MLP neurons of a small language model. Each row is named by its layer, matrix (down: output weights) and neuron, and shows model dimensions 48-175. Each number is 128 + 32 x the weight over its row's rms, rounded and kept within 0 to 255.
Before each neuron's rows, "fires before" lists the tokens most often just after its 100 highest values on Wikipedia text that the model never trained on.

fires before: " "
L11.down648 [129  84 126 117  87  73 161 140 116 123  91 150 150 146  70 135 100 110 145 111 125 146 129 107 176 175 133 117 217 125 123 114 157 163 148 127 166 141  77 143 135 155 139 103  93 112  85 123 110 116  99 125 108 143 148 127  97 100 155 174 125 137 148 117 166 157 129 104 129 133 147  59 113 146 157 164 164 150 140 135 172 149  78 117 161 105  95 112 172 147 184 131 110 134 182 155 104 112 125 118 184 134 135 124 135 127 141 120 143 109  96 131 113 151 109 158 143  63 116 127 176 133 121 145 135  52 162   0]

fires before: " ", " of", " to", ",", " with", "ill"
L9.down420 [ 74 139 145  92 140 108 113 102 125 170  85 108 126 108 168 120 104 132 142 108 183 144 136 143 184 144 142 132  92 161 147  84 148 141 187 164 133 159 148 146 123 137 133 160 112 103 127 117 106 166  77 186  70 147 157  98  75 122 151 105 146 137 189 152 154 126 116 125 146 149 163 175 157 120 130 152 148 147 132 110 114 143 103 152 149 104 130  98 184  51 146 199  83 159 174 204 100  93 189  75 116  88 121 106 171 148 109 133 145 155 116 120 104 170  98 169 164 102  82 155 133  78 121 104 161 132 133 136]

fires before: " ", " Independent", " —", " Al"
L9.down135 [104  86 104 132 100 114 142 112 110 142 108 184 166 117  79 162 100 100  54  86 148  78 128 139 141 135  98 130 196 115 108  76  89 147 136  72 157 125 103 137  83 125 100  79 149 123  83 110 179 143 158 121  94 156 138 112 121 164 159 150 135 123 153  99 116 116 147  93 174 172 181 127 131 134 111 132 144 162 118 164 150 109 122 191  86 138 158  60 147 113 146 118 121 122 212 107 152 165 169  90 139 162  60  85 118  89 155 126 149  94  96 103 134 137 141 114 143 154 129 100 122 134 187 121 172 107  94  79]

fires before: ",", ".", ".\n\n", " he"
L3.down219 [105 153 122 168 122  95 104 114 161 152 118 147 144 147 170 125  86 116 124 149  82 175 139 160 171 129 163  65 160  91  82 161 111 107 120 129 149 132 152  84 125 136 115 147 155 135 144 153 145 147  61 135 107  92 175 121 168  59 155 156  81 139 140 187  84 138  78 143 104 183 163 147 120  70 116 118 103 134 129 170 141  85 145  90 107 105 127 138 175 113 103 117 110 106  76  79 198 113 100 166 108  96 119 113 114 122  37  47 109 113 123 178 101 151  66 178 133 141  81 148 123  93 125 136 143  77 132 125]

fires before: ",", ".", ".\n\n", " to", " in", " and"
L4.down483 [125  98 148 182  78 165 131  77 185 141 184 118 175 139 194 143  82 163  77 143 154 112 172 146 185 106 145 152 117 101  94  72  65 116 121  87 127 120 160 168  69 135 111 158  94 179 115  93 103 100 129 143 161  98 103 118 181 123 160 120 123 150 128 128 106 144  81 154 129 133 158  95 135 141  99 110 122 159 122 106  93 117 137 127 131 149 127 170 157 148  78  99 111 132 115 100 149 122 132 169 151  72 166 117  94 172  82  60 106  89 129 129 101 136 101 131 152 131  98  86 184  62 149 199 107 123  68  96]

fires before: " by", " in", " to", " as", " for", " "
L11.down936 [147 112 151 114 137 100 126 137 153 209 135  65  61 113 140  86  77 163  80 184 180 148  92  93  71  98 177 147 211 115 148 171 124 134 107 140  78 118  76 125 114 113 113 105 107 148 178 115 137 149 107 147 146 130 103 118 156 123 186 126  82 151 117  85 112 145 144 146 126 116 147  76 132 157 104 162 139 189 130 136 140 106  88 114 178 123 100 102 156 127 179 124  98  92 177 106 142 123 158  85 122 154 137 163 108  96 145 116 198  91 154 108 122 134 122 157 122 112 112 143 168 150 150  98 110  57 156  59]

fires before: " |\n", "\n", "|", "″N", " |", "″E"
L7.down160 [148 204 123 134 101 157 104 143 129 113  69 151 133 100 189 114 154 169 133 152  76  87 111 175 188 144 119 121 120 125  85 148 150 131  93  93 155 182 156 113 145 107  97 151 140 126 114 109  87 103 200 177 170 109 149  93 132  59 138 120 123 114 131 138 100 170  97 117 119 111 124  83 114  56 177 114 133 166  87 109 153 102 131 146  92 132 108 144 112 119 109 152 151 148 179 129  84 102 114 138  92 134  67 155 136 137 179 114  99 143  95 169  82  75  98 103 122  79 113 175 153 113 121  71 162 121 157 150]

fires before: "–", " to", " ", " |"
L12.down997 [ 91 127  84 100 146 131 110  69 113 149  72 111 139 130 118 153 120 135 207 143 149 152 113  78 147 122 100 136 131 171 163 143 145 146 209 181 172  91 150  95 149 113 108 132 136 137 162 148 171  96 132 191 114 130  86 139 104 127 103 171 138 160  93 122 148 113 193 172  89 134 106 120  94 144 102 169  64  81  84 178 147 137 126  92  91 133 122 100 140 152 186  95 144  83 178 159 137 135 155  96  81 146 146  88 113 182 142 143 165  88 127 124 106 182  80  71 178  54 168 171 184 184 158 147 125 116 127  70]

fires before: ",", ".\n\n", ".", " and", " to", "–"
L3.down195 [106 154 218 117  69 141 122 123 165 110 147  92 173 146 115 152 128 200 119 167 118  88 110 108 190 136 135 152 117 116 136 131  94  72 172  63 138 174 156 132  86 149  67 148 110 142  92 120  99 116  94 111 103 143 159  59  95 128 112 121  93 106 192 157  99 140 123 114 103 155 116 134 163 154  90 138 119 182 160 177 124 166 182 121 103 117 107 163 124  92 112 225 100 106 156 118 110 145 133 141 119  75 113 118  97 107 172 172  91  83 130  95  98 120 133 104 174 111 142 143 147  77 174 158 160 137 143 115]

fires before: " ", " of"
L11.down623 [140  88 116 155  86 137 187 143 149  80 128 168 175 163 119 142 129 131 155  99  83 146 138  90 155 187 170 140 181  65 118 164  87 126  69 105 160 118 134  81 102  74 113 170 110 124  91 103 138 142 172 118  86 102 115 228 163 172 162 112 123 199 191 140  99 103 126 106  97 135  91 131 144 111  92 141 149 114  70 128 159 129 119  97 175 104  75  74 167 137 108 132 145 110 122  66 108  99 134 144 164 110 148 112 182 173 147 110 135 141 103 180  70 138 157  91 117 118 127 121 169  89  88 131 116  71 179 112]